MLP neurons of a small language model. Each row is named by its layer, matrix (gate and up: input weights; down: output weights) and neuron, and shows model dimensions 0-191. Each number is 128 + 32 x the weight over its row's rms, rounded and kept within 0 to 255. Numbers have three digits each. A neuron's up and down rows have the sign that makes its largest values positive.
Before each neuron's rows, "fires in" lists the words (lower case) most often at its 100 highest values on Wikipedia text that the model never trained on.

fires in: "as", "deputy", "vice"
L8.gate453:110098161132093178154111109103090151098123131106133118193089157142142152118141181097123050111128132086090109197148128144057106170110165105120108105075040140166102217140116090152177140147160109071149129102156177144120085130130138089099168117135123110109066121111154151176082115125122091138055083133121140134152078142129183179083162207122121153176122087139196149187056151200110176120108124086154171117116089185119123117147129130095100178132142131148107107101105077122190111112156093101125160133123122146150118177151125107152145150137110134156164140123122107102133125076126100140
L8.up453:137145143106146127123156096140117128077181091115152103137131147160186130074189109125169075109099153149083085099088137074101084136131148125132136099136107124105082143149103121082183130145116135079099121128155186108097110121133128159132105129105110128114061116109134084160085103132162134137149140161154109129153070108095182132130157155154063140158080181111209128071118133123112106159141109082090190073151134153123148094166190160170118127118127158088070175172153183130185171121176068149181097133091066100187125180165112160093156113191154119125110125099068141150140107140103092078
L8.down453:164126126129090189110099129120115147097091149131143103098173055046161100118140121132128103136172115078089151133153121155127162139063080139094122137111087079164109107176090126122155142091132187116144084134181102118115169084154103109123148152125181113123082100121155132114134121080047150146139096157172132090146112102185110174172148122128088165138125067163137173135146169179098135109158123069112158177112130119085145099137078087162146123097179192160146100164132068134168179146146148156169109183144136112140100111087109106123151155153124118153075149207088204110097168097106077144

fires in: "the", "a", "geography", "these"
L3.gate333:111165176077083145111124085092114107159130108096150148140141114152137138066171129140099070089093106098113167119168152111129110075102197112118106121108196118093080188163092180143105111129194133170128104177141179098176151100113147146181143126119121184187120125166157126156130109115120161129150112136187119063110138155158101112086118149147089214165105132137110109154148176144143097076097081094173180100131099142091118134146090127137136135052154144127082185162149143093096117161179138138136138169175087072110116131095126141161155110053066108087148143110167104074099102107139128150
L3.up333:120159121083188091087128141143151132173120131174170107098134123175067148106117112095116148130120109154110175058120083077186106137092119155134124115118113162056204123082120100137153083179115122143079085120134118109155144160147071119155079083170211128088161181153162102147153158165104126137149165094099095110173111136103145121092094079133132167110067104100149084185106083148126123097138162109107155137166122184109135124182131168123136080113087104116110148154106057164135143110133093111119115151129130069140148199173163140110176112145134137152098167129123112041180119128127135201
L3.down333:106067154105138110139138175152168149088079141115145145155100074142150065159136114126157140198115135153175139182194108100164106135081135199105135077138114130143128123121091177124130147094126132077116076107149098114128133143168176108117125132091117152129112124065175171113148132162086097025133113141178150107150086147149062188130121140130125115124165164129159162125149110158138076105159162113078160149145114054099174115093108166087149130071141150126141091145173178107106121154080135088122097068130119131112123097142165175079133152150196095112087180125144103163091145175129158059

fires in: "the", "this", "that", "each", "another"
L7.gate69:128123095106176097083157134100023152113082145133084170177118127144081189144130144113113107130144086128143126196115135106164140176149135149157145080148126116096111121119108139133147110139118126133110140074094116182132094112114098096117126118198157135127111155155101161104167133147068101063183118101120081112159149152128134143117108079126123123138148185098098158105130192152182093126118113089093129080110099115117114074086081131164121108130154123225138089157136114189099120142136079075116109046126167140202127143189124111130114165162101172203133104094158123139169205134093170136
L7.up69:122145103143121122168067133139150117068095191099165141101134144063143066100155070115035110089108113074122127111079128127041092147133051125081108139078114106126161164140134098191186120136123159131090139159137176125150143103115160167105115126090086145135139120111085085091171134179188167099123127146096154100134154056162158146137106147109121120199147185097121137105135112087101122111214140121157125193137172176156132100133152152104165173111094077108171127127128163087176123111174106187150131121196148126129101159107143130096144127080161106124142135152107122177141120134129115145
L7.down69:120080081199141112155148131208108143157152101082174100152186144111102164155127099117140117105112152158147151127101135139121172149140180064170111095168146104122110138071115157150125069152058172155142142119142106119129145145120110174118138095160098093155105160154054150060074119155121180134104141170145167099141138170100066110104168126136139097158157127097126193127081186150139160097139152049093137085047147111129119139100128095107157088079145137152165138099169095190140080133162116161107162105186158158146101111105089121159083084140123137108113136128051140115157148082142085125

fires in: "they", "that", "who", "sources", "which"
L6.gate487:147141071146167088155110054120166164139092154160148113127104196135153116111112124150088129135078110127070155152140131153083173130126168114193151115125123165137156106153118131138080129197082087152068099152121093130184127104115059094113127073172129104094154115148094112147179075112177126123147151141164103133123107138119084080107083141116158161113126145130171062162062123140136151152128105131134103172093107091084162077087161124205156180159089085145147083081061142162149149129187129149126119170078154135151159129144157132135148090107142118076052120175135151137143165069148169120
L6.up487:153145107126145093168071120136188123100163156108122130105116100109122164101082108131113092151082104151135112159118171093092155164071093104134151109131121093068165084126118134114092142188182147165072129167109142165140181116153142138181146094158158127133126124112113081135106067129189142097141209065117180118091089086104120112143114148084110188137112141114111102139051148139112151154157127114153133141130099133148107125191080109205147136117074084146120143158163078109131150129203083124162148098084118155112150142106172136181096149105092112122085194219154166071145117087147148098
L6.down487:100139071127147144157157108041093166169079141148124113102119113155182119056139149146128160119135133108155128055135122122118100099122062124163106142126136188152177121106128126127161174176095149179199135176095161095098087114133130112122109121113138188112167136089187092162120071091190144128114170146142125132108109101102123129123144126059105135092180155137168106109085092138146103172143219118109139116136141143168161139065097118135203100158169106121133083093110176120127109144117082164039140099101154091179123102194108130113113130113164160114142123104158065124106165148080153119

fires in: "after", "before", "during", "later", "was"
L3.gate164:145180141114100176166151095070064163183114071097135132085100084154107116146135108159129125060152173145169162074082114186143117143171132139155200110132160127141087100168088116141168104123154098180088169105142131143115105105095146130176085190111111103103107091059197116141115153128165125110148104132098134178150118173118141113178114095102152157111087090125139179113142139118111105119118169140107072138110070072162149058143170101105140156108122147118087151172151148097141079187135107112111090121167090111113131172132188178157094170138091109158170119116080099156143163100165121069
L3.up164:111180154155177113183170167108116118176120053112124102075115145122095109128102125150100096089080061128183132081167123140152152150132144129169131121111067131104153189062110144131111144125104124105099156098151078112189093119111181108102197146122134091157156149138110132104171180139092085106073239131123127122110128123125119166168091102152143134170071112140103120119173151119136120153110135116137090181108080167129133152085164148133088176144106085127099121127152142115141154103071136114219108068158103161101171140099142102161101133101105113171181140170078149137167154090110188098
L3.down164:126138113086195168134096106079152144204144093200131154137130122127160086149115177123167157114099166057170131102117134159144102131085138149139102096119134113142071120134143155139191164139156209125193171122125129173137162118116140146169146185122177089100142104154123122098124137169164071124146092100147138147150052168128085140088113055112144056134107129131092126126125077144111095121116092141135140170145112156135201095087169104111145102122184143133113107105109095131097085181084119122108096113090122087144127108085169113119092172167108080182059096178107080156164135165144077131

fires in: "after", "before", "by"
L7.gate319:120094159123130119144036142114101158121161154138144134125148130185129079124124163095119190116121179143224109166141144166127110081073142100164188121099102132077134120154155067148170114156106176122201151096115094092091068102124079090144123113133113145111169135113101153140141170134099130125095096190150164164156126140142068116120125065097159123176123136091092155132191073141184145163098081160172145103156127148081153110101169132136096142164110159166135092149116216125122095152097138142145143067177107137157110118088112137099143160123122091148144071060105055106106119099121122115
L7.up319:133094124123109176214055156153157146173128088144154117151178173140149154085140068123115114172102167156134122164188143168167115057145156146139143104123132117111097140156096116125141134149109150157179176044133137133135163099078138164135132095136151128111177138090146166115091201082113090105094108152127161098162088161103088154214133043124148112117105084096118117175127097143155165130135114133061120086138104126081110071082128135137175186108116153118139138126122163080158064165177101186133096116157059155120122105118114110097093103131145129146160070080090135153145152112136134108
L7.down319:100116115131145101186098126096145124113145101127152154154063088091193143150177133131108117138143166162165075132142157074090111115175152067172174122138107116153128140086117142122146114081051083132116123138118128164133072103152119114179140150126132088105155162116149172175138106166136122093139135157153104101127087157105163125149117154068107160150170147101140072130183069120069160124122121119095154169123193098151218117089106165151084123136178205139136103118110105102128119087121098123076156160125161090143122070181066173136152096090152145144163095166163054091122155087095087171

fires in: "of", "among", "as"
L6.gate481:133134102112088130127198105124183096127136102139075122123183183141108085163104062146130087163152156100116112121188128173192116160175134116188154084108126130128161100109102110121135086111150156113117170119129192117083133094072092099100134139118122112079104105120157113116114102168145151165116084137135085108196213135096094114130137095094144161153151191098092084058143234160109139127143164126098049176140147175109109105161138121054067163131092151178126111120168139146144129126130114087101167134154126159144114139134114120110133151064131115134162159143072143131142148126127098207
L6.up481:153080118081137145179132133098149125172141067118081069104153102098137154142086117147134132149129148081089181144141116094139166115133155105143145102155158128091144132135128109127090098117096079069109059127123074136075108110140118100093175098100152130181121115111118143140117100160174169122165137154138144137145092151148083125125127083120136109096097200096153146094181175114133114103143135158113137133106100128098136222135136072153065122083142168159126129193255131147137093149101105135195149154116155090157165104130194180090177124114083099065208115162142087114139106122116108143
L6.down481:128090180145120086133112168054140113105160114095122143156126122135105082141090083153080116069130169128081110099126097145172134101065138124104124131124139088128125143139138083139198105103151146068135115151096095170119191147078155201091185070111140148113119133164103151140142090148141167123112095114148144140149088075068161102159118018123126105132161160129118143168118161170155130126108132153120136137145160131192096090111107147100133163133109119103076103146127138072120168138122119130212135169233129027131161149108120086115130140158137106116139185149151141135129184165178118111

fires in: "to", "would", "wanted", "will"
L7.gate369:169092141164131121175123149115134150095153049106144114105114155104088095170113151140132126113156084146138054112108136120201041088174131151107159082152074165176114104151104091136120140121103128139128117138100094185119070101157178157117130158160132126094083159112151122155142063107138080155102114155073080166116161213079149144075136147115127110171155137111121130083150080122147066139125175102121094181109159132151138175160161110140138144184026150166104111134088161119137163173138135108128109123125192177088154125176102118148103151142104159112124146183087110133108163064106160130
L7.up369:136135178146116114188151175138110131165143112109125102126145115120143077130135219189110155052137145162136110143114176110120093062158114150165159140082088117157144139131111121090149151085163181138118151143051110122153146120105140088155110127148135134099122099198134200135089101122190121133030130127141137140082096117096139157093085195113139154086114124172092115083157096117156147081143112128135110159129113134173109151112084114129096096123108140149123178108107168143099072124099136173106111042089190131139110138081061165165102160134141133055141203104109139113130182159157103104
L7.down369:137131076149147156099100138110097112137097097192088121150085193171158088129147108054095142128192124110109121139156115103114142085129118072073105071171158135111130080130165114166092140160112172164077133099102120170156102095092155184119095131174122108146123129074160144105115165137086137049143113102159089172141122139060115090154075107131120193138098138144104124133151141068152083140042153109089161159180130124156220139114144168146096159144084163178182128105103100099118117136120176178165165132121187117117149104114148120164145154146098092112111154168156196141142150116096121123

fires in: "had", "has", "have"
L8.gate196:137147145096107103152150154150126078095091145107091095094120151147101137137137130143109117076109139166144099168134158164155126156085084094101074147121164179172116086144099125139118117220028065143102123146144160163134096162105132091143145133139076156101101133088154114145123128133125096120142115176127101113111096150158164179094196089157145126080121142196128152071096143077122136102113121162122110145083116204114202115178120202146182126176190153099149128131164083100112115087087166140109179122139122111168142082078164080163130132132148178149135094159126144145136085097111127040
L8.up196:188158111145103185135117090128136137086129046165109171130159150140103153159133162052140153138126086145090129142168137189106170112134066071143095125140184219112082109085095121119162109146105137130126113120200121134136139183123186118121090164150106116173163153078164150075150169167135118174141149122076117175154076073112166116103113092134083141058126127131103157137125124124126102174185138097125084151134140152132174135090120136126119147077131100132146131173149159094144165115067170107128096123125111127068176039052113109157153133122091132123117136168080177107148127130135109084
L8.down196:138219143130122105188176135075110121120132101099134043145064174184131154119131115083102119134167171094111075125187114108065095157153105135071132093138138058125065154173160109100093185152176137132087065139111093132125100122148182105099138145085200042152157131122130128148148088171128126145098184130121116137160100159099113182130150128095146144163186110144103073166184117176141127144057130107096154125122149112121130081153146167130096077142159156132102061114094114152121111130096142146142112181154146136118126088119129131155147151147142131085127083149146147124129182073158121103

fires in: "they", "it", "this", "both", "also", "which"
L6.gate382:157104130117217090140135086077092144055153154110151127174113185151145100104067155126135115132118056176128143148146186162127088182130086158154171172115078134117144142141122111092149159170127136151176163148138083103126091161074147153077099177110162111093142181132179120113152109113095153168147105179129071112122118148120062109085096136102092159130126154147105106082143118127192105121074162048094135127104112148109146092139120176138118175148110075148156101093159061144089148147125171112077135171160097162131167127098116182160119113085133130138133046122126170129152081103094152109
L6.up382:142072121138126115132167136110111157135135120109120120199159130132131180157104191106102123108056169137140102161119138113107160097169058109111150144136113163099202146140076181203204125149155127171098116099130168155074116109137117113095170122122091100164093176080071176123127145118109122155109093086173093104172113175115082120155143137145141086138140118077173127140098101155107113114170097144127073106121116182073160170115098152107148049149114194138149108118141104098073152138188139146128189085156118096172165113084184065094126187143097124110094159105106126132129146088130085133
L6.down382:142125148099089120123061127151100131147140149148110056083137071124141131109100136098040162112139169128090163159108143182104185132120110175099138162152156092146141062137106165103122129165148113101108120114197110176180156167138154133160142104107097090081089140082124156118095168143138068080117131125146133152110125092136073090107101130090091093101130131126096141131082170125159126164098092129154154168128174132124055188148131103084090172130082105116140127115087126077129084137152157119100156170110161154135133176174149156086143200072176164189139130146111166114145179129165149225

fires in: "and", "eventually", "then", "also", "software", "as"
L7.gate60:153064133132071179101086157111124150122082072126140093053110110079138096169103184099129138126137124171081110159128159121177128117113130133126150077132075124138115127157080076101144147177131131129178124125094110073126173098114151136156110120150096092123141199163097158122090082125088134050086166109119097151104114081131071185152105165125177097137120141121182121240107168137131134147082164135079158124141094173109127111124169118172152111092151143133124102124143129156107123133079163128175146192206122105134116179097130145159138132113184123162114087179192110115122119173148168166
L7.up60:182107114157164174144109142119129109120148086196097102142146123102133073110136138161128143151097150092087154083151170140082190109077164094168075104153128108177109114066094159152132173105138152080160218108127097100100071132177192088093127179142114159117108135126120115170180131120108172165176146197108117144107144149077136159141097135113087090169084122193110136124139053141118159124114066125118132109119116135162117091119151108109094121171151184059152156116056149137143120121140120145103098092122141171127124081138147134156090121100106114179143112099233110135087078113129112117
L7.down60:176111092090124129117103153075104151161110130102194064200122089127101091153145131114103089100128123109175138091135119169132125177140136188121174124211093108152108078138143136124135110145070124146124101156112152135186098186176088127111077130111085198096123130136087151114098144095088114130107042127122082059137134140165124140099148135078136153185138165125140130180130098117173102132151112111055114121166199114097173176112195160150110112129167123133145130150136108096154101096092175132150096139185179143087091127121141079119175137103152116154140157110144174078123112097156052133

fires in: "was", "made", "finished", "won"
L7.gate75:097156110129112160093120063154140124073132127119152109169094154149157117126098108101219161156173135086095175147129190120169159115188149067142149141106128124163164117058133104115148154137095148153151095175156076194121107112159185092159118123163103111070136118104137161118120132166120127147160110212124117119123123097116128121134123119121146097110114063164162126115074113098129111148190102169142059105103143091135160139118102100110175150141130143118115080148123129103116067161096220130185141086136160066061130063113129160119170107104117099142162086124149125080116114107087220139
L7.up75:126129113124103156098183144140096112141153140079123106136161125142091051155122127141151127187187153115119125138173169131074138150201117069155151127104069099183111144105109127112162134101153091116125132161060131086132066161090113104119156178096183165131161159079157120112136137104145068091143169124154109127091094104179108153162139085182124111131122141104124161140141126106091082172119121178176102090100122091168113143164130125101118164135135123230119149134126131092119119159142099126153148106119209138106126068097137082171103103052134106087154139103128145092126174231077183129
L7.down75:096144102105158115116125145067139149131103124112132175098054161143073082162145121092114150142178123080159184170139145067163175053134113138112169061143121117089155118117116203114130144112193139137125094127112150160135082098137249120094157132130125099197116131108090167084078100139111109142114060122162157109103102132104132174171089113098176107140178136112136091094125130112086100079147162076149134194125131126149113107126155076134069139152062140132118142164169116115132110157167158129159189099145178099134112122145100122134100132164141155140070191162088115127160137145154141157

fires in: "because", "as", "after", "since", "so", "but"
L8.gate209:143093092127134136146081118113116143040084090116140031099154093133128142113104130180108085044123108171140154174132118135138093135158116134145166157158085107098114140126094113144171104163113110158124138137133124147146074080115142126116154130105150136157156147119167097184138145110104162136106122165114127126178148111125118113123174168106124150124142060140104105141117161136148188111147131082165164211168169102107138116164138131223047121085172170142141144128138192185113086089058153105087161109093112110129135128128173175143097068145095133162137110088133140102169044172122101067
L8.up209:079193146168086178118169070125115122110162083142170102156152151125090151181171107115210083132074120132153112088092118101132149130106179200132142108106117112130138082111136115144132156101088120130170152091112139140137087145180114102135199108096167098064116133166079166084140132157092096131149141117150074156110166134127182137139186124183092150180123123164179131128140160163102153128176167096113131133128128131202105116117124160092085071177104133126159102176102071130135093115136127077161142127130072099115103101164049114093129116074153114137164082144110102154217100109152122128
L8.down209:144144145136083105109125169147139108093116085149140125181131079181106132155122103149100156158169080094116148128123155134124087130131111096182166124132116098107067164162109120150152113095140200123104121132107046089153107098097154087156144083155111100083156135093136159092173109123192078139154102119137132158083115183163151127105111122156130163141159157193188111091163150152110115130146177080168120137090085140145131126151168154111124139105112111053120173125142159185126105101142205086123104102090106092063122101186043153089125151114052078178127158165122114141137092135187131196

fires in: "not", "never", "almost", "have", "had", "t"
L6.gate341:126108114158160112176126107133113101149141156116131149107062169157155072115048134178216140034202098141116183172123165139140156102149137087112123121149099117124167117155095106094154130188112166123099073179091137167088127096095100108152149045142170122104127150112119076151115111133102144080118104112102145184180076107127150135115087109099136081158169121139128169112153134156101120171172132103121138115107119115150133093144175130143106133177148147109152139137126107130172112126027169133158095131135142076147156129112084104141086122073158186103113118144173162095118153171133160034
L6.up341:125128076096168100131086176108100178137117106149109149132100185161126214125095093102111092099117088142142142075182051076126126121171156212089102114146120149175050067082078123145074126146169104152117137109086071119091128171181141125131119174088126147149106174206138082150125163105123138106080073069142137108165161143102124127126163157150113105142141130147107107144093118117159105121091154165149115166153147205166159090145174094121100161118115106168148100091074089131129118087131127112102153142090130099102113157133144173164183137138113152139172134146184116130142202141126139094
L6.down341:111113133141164102137147183100113144146140138117182073160081120169169098088120147147063110180165120078161133150096144201083123106108125071161079106132085126159093098134115147145165124129087072158098108166108135154051100080137115114110139172133100104129206057175096079116109080107138087126142128175189137156124068185162127126142138121183134142157128129141139117183147109125108157164149123131082088201108091155082208096119103169137092128135117123086152136110114180091147102108155144190145190129169119100113126073081112119108131140108123107145166145136135152169152166099160151071

fires in: "the"
L7.gate435:087091140140130133117163128120108148080117104088126160156125150112098115101203121143142152141141149066101089150166113205109137140093127149137155029149107098132163124093127180158098121058072180161137145075182094159155126092089150111151216160196112118138132161143091115135147109168094112110170086107114112145139096109195123076127086071088124144123136134093120120180148155104163092135170183100128141118131133034120181186099160140115211136134091133100109101164155145084178170104093153184122135099106163140175136116117111125144145119090121152113148121121119104066135125134101157087
L7.up435:098087101123066104174094133092097102137147138125164098100086099118182126132125123159138037097121124157133158144075130078160119138079084104154143054121112084128156136132126114113117192202179148091118107106124111139168148112138126127177077132110142130127152164166137206099131102168113155129085108148132202183109158152104166099134090106097172100122152234134148116154109159120129123075128128160118125182156139080178144144106164154101036110186108118125102124131108128158175087124178085163114119144139138144140133125167102125073123101127115151051154154182094083104125136074116095147
L7.down435:085087173094089113071175170108108138132104133128132042144140131121159107125157140100115106137134150121098143149107181183116122141084082140147129111109155113115198135108094153130177143132156141172135150102132152085091107096132111194111123157095141163155146180062097123139148167131097140094134106081105204151132136176132142089117110067118129114115156098084172183149150066079110089090125092134074169137124106131134155138096223200115123157094152097162141106121112151111132064143110155101127131152094197125152087139131165177109096171091182105121132132145102041112162177196151140122

fires in: "that", "which", "who", "it", "to"
L6.gate123:143117096155157105092137075106179137127122127111060197100168111062173117111114166142159092072098169059125098053134118104103136170145178167167090136102095116163180131141109067127109124154109084119083141152190158100128193116073127130154119107128135073068130162088129147112130104097154188115158134141176169121158141111131077191127159131172105082158076149119124134137145175178120070144118175153118094151137131163071148109082168093124091151100157116114150101106125200112129133083177176111138194129170132079111168136140120120096111161103137111150103175094134157120156170138143099153
L6.up123:148158082087143116107055120124175125108144183114142133149138130135144108170128106093163146139066136154100110134135093079091150169101131163086129131140141131168150068133080054202081181146157060217111133099120090127113061128103104134092099113128166130169193067136200093131149108149145135130113148101125099096119100149089111128147171177150072063083121134116160135145122052138148114188134169130118136130110097102169094116185150091171085142172110123141129100124128172112188105059098146106169107126078136107121137165154111128093130115117145142129132157182119152166099155198164133126
L6.down123:107111147151093123092174132152081183145171106111150120092124118092197156096154132062154118125123106151104187124131110167174120135079124130202140149102091116159113164091145135125178110122102115162103147127146149097114101137177159054164156135170125073093177130136113098133152152140089205107090129163174124162154097182158059117092083100128127091135112122149085131160053153180113097173136150151127101158094102138103136156134138135125112167158160134165194127120072110091118120180113178168060158142142140133154073148128123160082127145084085086136119049053077111126125137083121132086

fires in: "have", "has", "had", "also"
L6.gate424:133111053126158134126139115067121145095133098134127098090144155117157067100105132115130097116158122152150141130163152145065121118127107157219121090133126133132097110099131127186181179193132138131081104138080103070136142115122100083111170142160123125139147113125119173127207111193097121114112162139108097131148114118128157169109120114129122126097156140145142183149080154139168096144106127188186072095088146092106106095135149116141111135210070106079146130125092169219179207118167096237138187139128105145099152097127139132142084115119125113086103093180117134107091182102114101119
L6.up424:051128149114091164135150127072078106136109096107090127102126146110132157135140118139139078147158114111134162102108118178199118083093091151165142167136160107109172120085117150089138083106163129124169138160153091180145185121042145063101107156117110127188133233111159138140102163164118128120162114150101134093119158137130125114092150141148076155112115106094115109114135133142143097156121145112122155102116161157141115162151167145120130162081166143138160132196189147122106089111171058145098123085208143153113131070110044098086103125066110137079188158120112104092171116189078154160
L6.down424:122109126138144118091096137123175081174123102109123116143132080144146096069110098065098231156116111137154139158123160101070061089152117110132085107119170132133098086129131116152134151139096162111134089120140122126103148125174134131162156156124092101125127093139125088121162106174079106085105160124141119150166149185135124132081151141132130176140124125149068149204132170179111117154098173175144127110098118135106130202097127220119071079200142109129172185137073136131145176140123135217114138130130103139098169100065108146147096091096144182155072059143109160175152134123143105076

fires in: "to", "not", "would", "t", "can", "will"
L6.gate90:117094113061185125156097145140114145154089197169100118137143128143187151116104150085130116118115141171127065088160101147135106137145101138112163114135083153125184125166126096149123139173117122140119155130082099129145100163142120117130098115119159154100135097132154096155161138090128154105082148172102114211108129102115070134110111134126097115121141153181120120103196030138187135084097231106094152122152087138102153075164167064186141159112128129141049087128051192152112121146100108106069118114118148119133129179173099186143156110151152055157134131108152124108101146143147173078
L6.up90:101159103089151170137095181112132103113138123127099119104119129165208125099089108117123116106086140152168085068123145167122115132162082133177142206115114140157172130205131168100185148159158105198134142115141129125088078071079111093135085072157168131101141123089163158153149135101170144116078093107111165178142139173098072148109118156131136149107145110199083077126156088125126130089118174150109181144132199096173168157168136095172111151176117165124128137130104180127104086100092099105098103127096136087106075122082155100139121148120157087080168137098119131132094187170083137065
L6.down90:140107057149145157158140148108136096106096084111136095126075145134160124082117084136134116141095104084168059137124100119179107156113049187173131139105093092103167145144104135122135220155100113162117147160073182121109109152116126066174141137107166146128201124112162115135137107143103143081080141129172152131109112138139100172138096178101118090090180160172140125124122130101121150148134199121134090197126144143174138158086119171178169126102116127131133056104103158162103107145095103176095156112083173073136152097166096122130197084127116113103151119125171143153097229106090130086

fires in: "second", "first", "fourth", "third", "sixth", "fifth"
L7.gate77:078087104052135112175075101148080187021071150122178126067076135142134072134107119108088068192116122114125128080130172136095157131134124097140139108151150120106129124142157111108087172137138140158160181155130151150119135187167159144105156177131154120149125110118185139109103157157110137128121098137099136115157139117139105103107141178114154212119128064113128098135148159092083137163150094154133145093127130143171189142107125099154081085076137129144079069119151144085101155120137157189161142124150111167084164152146122131185145075149127136122099046110141035172155124134166118124
L7.up77:141107045192216145126091112141137086167126126138128128123137090146123121173124151086099134071134120155083128145125112127088105104138112065119137205108140096185145147122124164112158064129032091106128161152102185145177144155183132127114142097183101135086049116143132132140108145154149128087134181063103112091103106178141149147102139165115119137091096161123165084127079086093155130095140116140151159132181125195116094123106084143136139116079177114093179094128134142114148068140112135159151097144047156111125169187120156147133087167133132138164182115187144160125120070114152129131
L7.down77:112149148145143156137133098086177130107110136160108119148117163123151204138101115119120113078136119116096179087121128109097170159128063100127131134203101135119084137160167219130198118082115113127133122164121107167165117088093116166125129093147127090085135168146138118156090126105090169119098133077162113084132175063105061125174195092159132096126138176124156133130137144092097156162152072083178167057182143163117163109073101098145097121138143151103133146137167112103200095117113126137104106159100125181099136095107108183181079074124206129158161076094133129117130135168104103081

fires in: "with", "features", "which"
L6.gate150:106154092107128101132146147137107156123136107117124138137108084139159124153145116153130136110183109215149126111137086189160122159081139124106147160096123173164124140122179135140136123165137115103161095064138100112154062151059116162116082082129172150073120160092059144106087111051176116133161091142096150167125100092129114132106118137183151106115098102163175085112153115089168134097097142087080073137165150112174171123164100103149086138118128163107131177162100163067095100099127195141107108157086164095125166155201172118126097081132110052112175139120172102156108118127196199161
L6.up150:115111162122170092125138065127146117119135039121163158127110133152124137065148085137107071128118133103152104049067159084112116123113089174174125056104187159107146148099168079145134122137167084168175069146135132082104107123095119120163139118146094087109064076133123138129155094119177138133146144158185105149107084129123125191142127117133116165129117107138125149111078142137210054121115100186169130130141126088139148098157176177175163196196082133075154124121126145164134113152194103158141177099158121152125134124148096102147079135132122154098121132126139172098135181164174068115
L6.down150:128160172143160151149154170154102112110106098110114121108146090151088143151131129157130113092196082185163158166148113140165137126098159102073169171177090126110126152161140123045156099148099142097152169119143132204190134134077118141142071044148146163088098128098088179110076153080119116140135067090105168118118132092106141108074134121176128128056130131110154088093136094123157180057085102078154094146165122164163169128165121142125143093044118180115096173187132129096136103095101146115122105089169134126128097122132118139177126124149182101129100149152155153129173075114131142193

fires in: "third", "second", "fifth", "mid", "methionine", "this"
L3.gate17:094165116147137138085091087199181164108122105111158163111147091103121075114146119113140120110095097158145176098088120071110169130104116186123093140159125098096166102117121126120081134153110096111093121107117079226146153129127199124131166137089064139121112113088140114086086134162093182108075118125143109105179162141167116098110145133089150099100153142156151102060159144201106150115152143138202152124116112176131108099140142110129114083166115084186129165127175105118113172100194142145146118129063095080093095121138074193170124101126199114171178131182100128144142118173173138101
L3.up17:113120143144145083143089048157143064154126168107120122119097153155105164133064086093145144108152059190174094165099184149121132064105125141170091155062099136146145205114131148123147097126118206165118094140161086159175129084114124125155157163085143151155137104137076101114167146089172125127157164177110092147090118161175124102075137123134155131125152177106060092101108136098156135146137164085161150104136120169133137132119104099182127117138150139160154106146155151087123124077139186082110085146076125122145117148168113146127159093117166158068090078167108141161136187047113080102
L3.down17:136090061144184114134123141110195158147102097096081169134161088118150128165180125116145126156156168107159085079180102101107126098178111117096101119124149053105133134105173144182126151151105110113089100129104117076122107152182153111157093105118160149123146119107117168117076171129112131064107142137099170064204182136149136153134153165156118132146169136080101088093073118163095118158110094116140083113115063118165206119079146101143149073078116118148091120086105089077206096137125122190114101108105125218138117160154127127168103110168174152158158114133168092159111133144133167143

fires in: "as", "a", "to", "www"
L6.gate335:118168141092098156172173149169145134074095162078133157106148100091091125119133166138144074161112135152102083104119132108101156142148093095125181120084154160099121135130125178168122116136104119117143118094173143133125109089088135205071074196142134093093155215102085195110099122098119135099132144144028168123151131153068168116098166097101114149102070136113104090122165179167145142119141097100136153119097095148155122109106155144164121107100129129236050151105188075107107171131114165144106140116175078138110161106159145153152141115121094140156165096098123083152134142157116111193
L6.up335:170173150145155207126107138126152101127162139139137103119152113138154133119133136100110081131117150132135130103150138064081094138082178126142186149075137141150145108143104160149077090120132128129075148146107137126132120157092139102105138160130144089155202161142151118109086037139134101113117079097154067122125079193089107133153074125089098099103104188126157072103054136118174061098181141134116138105180172171154122233079098145029130115163147164137160106094110168149186133131154118118126109134101152054131181122116147115124091128122113174101109153129145162124181117143162158134
L6.down335:139159148127151142079132135069104154183127116187159112140119123105140180139056094090169160100152115100115153127124112103106115123096140153122156155120055105167092086156156148078171096163150134182199108114158073142145154133117082177109139194096126135094136100163114122135120078153050122111102138150109142117127161111152140055094163104128108208147126105155120181133162113118061110069076145110093144144111081129222139092145114128141097119071139135133171163118071178135140130181084116101104134141148095143128106096153114151146171196108123094130144102147124132199187087095175132097